config.yaml
num_hidden_layers: 8
norm_eps: 1e-05
bias: "all"
learning_rate: 0.00117
beta2: 0.95
max_grad_norm: 2.0
schedule: "wsd"
MLP neurons of a small language model. Each row is named by its layer, matrix (up: input weights) and neuron, and shows model dimensions 176-271. Each number is 500 + 40 x the weight over its row's rms, rounded and kept within 0 to 999. Numbers have three digits each.
After each neuron's rows, "fires in" lists the words (lower case) most often at its 100 highest values on Wikipedia text that the model never trained on.

L3.up1426:454472481593519489470496485543480463476528542484503585593528495505579587496481524521517495548491511426555490486543433512527448557439500559473503522525507514512481492404557474519522493509538544463575494503436483481490456496444462528520496507487548388488526471507494475531518497525468457516
fires in: "and", "are", "or", "were", "is", "gradually"

L3.up1015:486518541521460510511428491521450455494494519525511490470525538503493496584483531474493462355546525538450519497452469537459574489431494469507502555482502473466456544563549511572523593536466538551459528451557529520472528483547500508424487475490439464552450577544448523539537465521491415466
fires in: "of"

L3.up1177:523526492459461527505505460482483480486459428465461442499544460472562550575510543545472522511492520485475422466447491489506560501475542572457501482521524472530496503570644491612390520477453475525483450492439520558448527476400425466561544499443511476527523504564437553518512449563471461552
fires in: "be", "do"

L3.up78:522461483561465488454466527470552547464565469546534520450528521481448501454514563574469437483547518532461514492417532429483456465519528470552492438402499519379502514434511497560475496454528556548500467507539537451494484445518511487488487519521486458492453489564527477477542523505483529552
fires in: "to", "the", "in"

L3.up1318:541528478531496561502552504576477541449528575502483478515494521420586451541534446527476537436530512455552498531452458482513580527485471575475467467453504468531483543460490434461528520570532542490485482463492575512500535501489485482454526542449424484580486479471442519517517502472535475562
fires in: "other", "these", "two", "multiple", "several"

L3.up509:481476481506411535503467522474526590497466546465528528456497513474456487620494517534505490493476508488476418459534511482543488506537487597494477474423438458544520578430577530511542488538493537467434504516451522497495463480446515477468561558445521567503499502478459510531541434441472511532
fires in: "which", "that"

L3.up247:494469471532441513524445562565495546506517482507433420480503530560531412476502483575530439491526582489524519567470486542479484436568489606502516463574495451503491523470541449586582473533524473468485466562513545496469418413476438534472513485474489491483453519530477492457425528569497505561
fires in: "was", "and"

L3.up947:518523567478470509513461535493527507523456484541482480555463515481498528593553527545460509530445508500488482482527505460546473536488490513487557524496498527515420524469492483566511446529496460561478508414535544497490465520489504391487522513524442529577460551465549499498493512462453495499
fires in: "states", "us", "w", "s"

L3.up1457:466498513508494449515467481487445492470590459475451510457477460424506443411538519636495529582499529436542543549575484526504524512447460496510494445433558520442445563543522518517465513485483457492550498458471496548512493505510471445480491495518526504523428525473480488477517550533504498520
fires in: "all", "two", "four", "three", "both"

L3.up645:439508473581522487509443510542518505485540453545533531476501558514441582513451502548459539494529452483484488551510455519491529479478480492563530499480527460546518520451482553508490496509458527464546492458474498434485505525444470496513555522561495513491580476546540499556539479526509484600
fires in: "the", "his", "their"

L3.up918:497518524575479558512511438528523500483413548452533430485498492525584427443552520503509552500520496487476527497495545446539523495495522507485521505495486441580442479491532452497540467513497489445501533545517475454490480453451505480530601477507485472546589537523507603476480502534396461561
fires in: "had", "not", "wanted", "have", "having", "seems"

L3.up175:506478498502454469443433535540505491464481463489533450502500550519575536478535522546471498494509542522429465527473468518527493457473503478472568549508478558437516498492598548548545527504496588452502498498489499486498513378496507453530525482424482501512515472551565503477421525459460441557
fires in: "in", "until", "from", "since"

L3.up1497:410478471493448457500489589468573571458528468539459499488473535523483504511503541604517547461508495502518502444493507543562507486538476466604480417466490512412513515462597482572491496439500482502531370524462494474523469443475510500592476539537515509514468537583447537505592478498521542503
fires in: "it", "this"

L3.up1397:397478469493438462520373534510519474488528491532459493500385473426490539468532511543494484553495427464561543567511477471510604547492521480512516502452557489459488511472541508536471520499515469504547459492546507415496515521512506485583445525501492395490572532513500496501462496521505461507
fires in: "his", "two", "her"

L3.up688:529472488594508483548517505475528489529500455520509405561579475508514466440527549516524489537556502457535567553508541529488558535437475555510479512424489521439408488528519603506494495494444445536533512510489518571465486511490404391422553468466506482503486471500514442480511490456504475546
fires in: "all", "any", "top"

L3.up1158:495568465527430605486514484435509484536533395556554465572529502485484521571459475533494484451574521505520478562498565508517527499576464526539535523495516616533504546530536548502467481440553572476547452471533512506526495539421469470499532475518505460468553530560437522511503518527523492524
fires in: "an"

L3.up890:491554498541529508505427478484546517457519403524472502498596492471453521479491575569473442512510529499498548510480445541498460459521552460508505566510555585458468513508471412495563449516515510476525476517543543443487534496519487484529437509563432420481443512491514485558426520557485465606
fires in: "was", "his", "took", "began"

L3.up698:465528538470470464549467500492499495472527517563522524515469525455549518481534461543518511459515575492492538528481451484477530512515595544481556553501516551373455465468475483475497533499486450529540510437497522453503506456549524534461479444423457516538578521453488478591483473444542510523
fires in: "of", "several", "professional", "various", "career", "numerous"

L3.up1377:469504534468464487474511501514470538459641458468500519495529477439499498451489608478435493499431529495531482524494495550540422496535469557562487525530532489407523434431527535480565547506520481471558526478502475484477513537555515507574463559554432445442494491558481479464441479508500467568
fires in: "after", "to", "began", "released", "following", "signed"

L3.up1259:501516507542521512544548451439536507510580406464505492439447505522470457551509407523525446491528559458494500526510470409490451531395490586508458459441508562513480524513445470453550500540536440473474457509522518463520479397479516473490448419435546487516529499560472433489400486518513531571
fires in: "as", "the", "aspect"

L3.up1:455494483559543473485565478559466502503596516523564505554495489504466523506497510581508466515563547513496501470415422521508507481480507426473574454429535602525467518488559444574489439443509654483536517501475492460451501428488456535452538470445540497496548517597545523497525523472453503521
fires in: "and", "or"

L3.up1379:482437518524430497393478461496516497491511546529542551538450475433571625518513481529550490461448493464511502432530468521524400520501408541511487553478490523524467507425476483493518536492534506433466509494462496387518474505577521507538460522519530555500538499524476525475540469480496443533
fires in: "was", "is", "were", "are"

L3.up161:506453477544527465553486491424575491481395496511480582494539518569524565484526527533489511505541524449528520499459514517457538480531542463528471538452506515546544491571593506513453404438479429504458540526499490527446505452518433443491432512405558485505507477454530553510554464465433454484
fires in: "be", "not", "is", "been", "was", "have"

L3.up1354:502496562478555473514435580424466504484560528539448397498496472554475477447485554477406538506564453525490544498435548514449549465528494488494476483484536545368537462483564412552525492456502423498483478487502393468475538433471571477555451456513508460482463497523482434519474493585490460498
fires in: "he", "his", "was", "him"

L3.up701:499507481510420468496510409514460450492524438528555521455548471494497527489468485517518516517527470526487487420473512471493483621562527488593456532494462449511472593443572563477541537489529651511520451535503535458498499547434440455516448497517546489456454484623493464504505526513540466568
fires in: "in", "during", "the"

L3.up593:520534510469536581478593553475480503517515432533464439480456578537461544502530491517520479492485481499521559509509558558460486499504525493497491515455447555487501554437520506536438560558522493555442529457515526492448489476465505508547552505476513471456534536552428456558544513523507508517
fires in: "a", "not", "to", "would", "an", "no"

L3.up963:370541473540536487534529507580500517509479486492496454474529459565453436537502505574523442513525518458495472491510431479505534530498428533461520513547551530533483570490529558540467472541486465453505475492508542516483481479474505510566513474441458490500455513535508418513525480533456461553
fires in: "their", "who", "his", "its"

L3.up941:440509481528497471494476497509465463448570515554474481465533519504522462535509501496413504480538480546547545598480443478498486482501535396517498544435492482567479673527452493459478506501494524501526514456526467470521467350489520491517581414462572497530567477518459522518494493559522469575
fires in: "the", "of", "some", "a", "more", "in"

L3.up879:424511453534538531528558485562477504489514473472505460432532522485465473486469452415449523506436514443490520460503539523387531528550539479508507538463527493489525541502475514615552445501501564463539501468486527494441479529493500450479489534479492508451439559495547459516505463413490474514
fires in: "after", "his", "the", "when", "and"

L3.up1521:501478471585574501564505489522445434521456565531522477521490512516540564485522474540492525486542445458466532492516459520512535547515535512389500541491476449536491541492479591452499492492474528471553520511509454450474522399451478495457575479456541478459576516487528498555516523457498463537
fires in: "and", "by", "the", "from"

L3.up1008:549455526434544506501545441496478427533513499537513549486598505529473591488487451487472524496496451415535467488457429490493469558438605542447511435497504470592471492493449594447543563495494436498516544529493540502459475559474443535530529495454561535519508522513453459475574503571541423592
fires in: "more", "is", "are", "less", "takes", "leave"

L3.up181:496490496478431575512558454576542539495513468485435501531528546528599553468500587522540508481485469461524493527557486562545549480521483540504497546540510445545477458554544519509509440553547510452504536549534542497471435406505503480493515459508552502510524504499432522547422502520466494596
fires in: "were", "are"

L3.up641:452518565455526503445447514458481477445533538466501438510535540468547530510463472516533476489515535512493526490543465476527533508489566449432543457459518572481443453491465527590559554478505559536482488519529535483513523508506568475398489434552410489496440493470500487595529492457470571510
fires in: "world", "national", "international", "european", "nationality"

L3.up453:499445522506462511491502519543466487461472579470430402452494512606564521430460465537537472428558528477473531569535495533509498449546513547486510565487475443575477531486457548557565417484486460529495558486525450500485448432421561526483536421427549506501565468537493451518493505549476489598
fires in: "is", "more", "most", "generally"

L3.up734:465460588511528507478457551506457479507479542498503481473501473511461581473516515478476517526554495500549514498566489518497524527490496466540498423466514505496492575491573501458426505487449505535534470480396413544479526478500462475501457526477527524505495513574474489446543460480470528514
fires in: "you", "i", "t", "it"

L3.up1391:544507508468534488413467517506539481486464536494515502537441502444480522478514528447478448497531475486527503486495567551497442471521496439509512486550502468417498509491514481547502471474496461522523447475511458516505484483533524475537551445539427428436446516520505514508473512475536534481
fires in: "league", "cup", "two"

L3.up648:465558498526557421505473534559562526455444524429521485501411495527507405473526493533456487516471565480503507515493528451543554515508466481509578440548532532534448533489533467585510475478537398477436461522513587502488518461521561501500521518498431416530477534491462500423505505371417487499
fires in: "who", "he"

L3.up15:549519540569495555524451469452583448536532536509526476482560602480452496554487545565461510549429447490498503421511527440500523499480509437464569563438498482471502534486541542514478504551495521506579545512530585530491494483463460490480555512450461526479475538525523506537414467507524526500
fires in: "as", "the"

L3.up379:487516597447473486478472476435455584493493567515469533470446462480464515558502516535502523444492515486486491490482573573451529534480529471465498510518518455492471483562551506493448455493530478485462464494519422563468511521469478470504567525540521507504479495562427524499505490565461491542
fires in: "that"

L3.up1129:537485479525487435520548494496571512491522400518444508526529533469579481552493502522533497393505530493568506520485569519559452474525524438488489565438485541550507465557485539576514506506519607456474504469532574468517490429497431457451446486454477557513414456491576547463461501496507528538
fires in: "is", "was", "are", "were"

L3.up1093:490470511493478470555454493475468435530510490495430525476376530450559504533514486564463519542486523486516455561552407536470578558417505488513480433472524513478470513497535400555487516493502489497533462449477505484506490497492506499498458445510500560526579530545452497498498493516463448588
fires in: "two", "four", "three", "several", "six", "ten"

L3.up286:412455479540529553491478469502401461472501537541444546477511526441457487541492501505430552458501479470467503500500463446496480592462526543478485481511496501528512443519447500450455563519480575454512540494522566433532478504497590529509538487534494476588488499513455563494579479539468527492
fires in: "with", "of", "by", "and", "activity"

L3.up315:530494534523449546403445605497553512496439470499434459575403487483505572541535472617534441499488526472505513483598565508484497543464519584510529456464448543446451444471506416532544495521507455484503437436527551456498495503484494463469492457464487461522501508502504535557501468485519512535
fires in: "a", "an", "american", "the", "was"

L3.up169:483554527495522521499462459390502504479467531509496474494464467540488524525520484563505480482539481507466534467478414412541493558463512500511516542521535532519436556520512473506468452518480487528524523495472447494549488440434524517469453439501406500506550543517507506492490476554457481527
fires in: "as", "the", "who", "how", "after"

L3.up746:452516507581477482432424447506447515514510502494472500514494537480610548540525516541474538529536417500497420492525460510506470477581499496452553514434478475575452539511520544516469522501525506503508459504537422449509533414471569476485548498513542506535538490543534494473461500491533537560
fires in: "in", "by", "from"

L3.up1169:523518536558481517489426461448416484483560551490529532466475553516498514539545473510516517442552468476482477521535460498525536535450527407506523437448468501493467532498490451452460541481448611551528478465536464501534514489528483546489561496467493518544507506515481448510460474467503469549
fires in: "for", "of"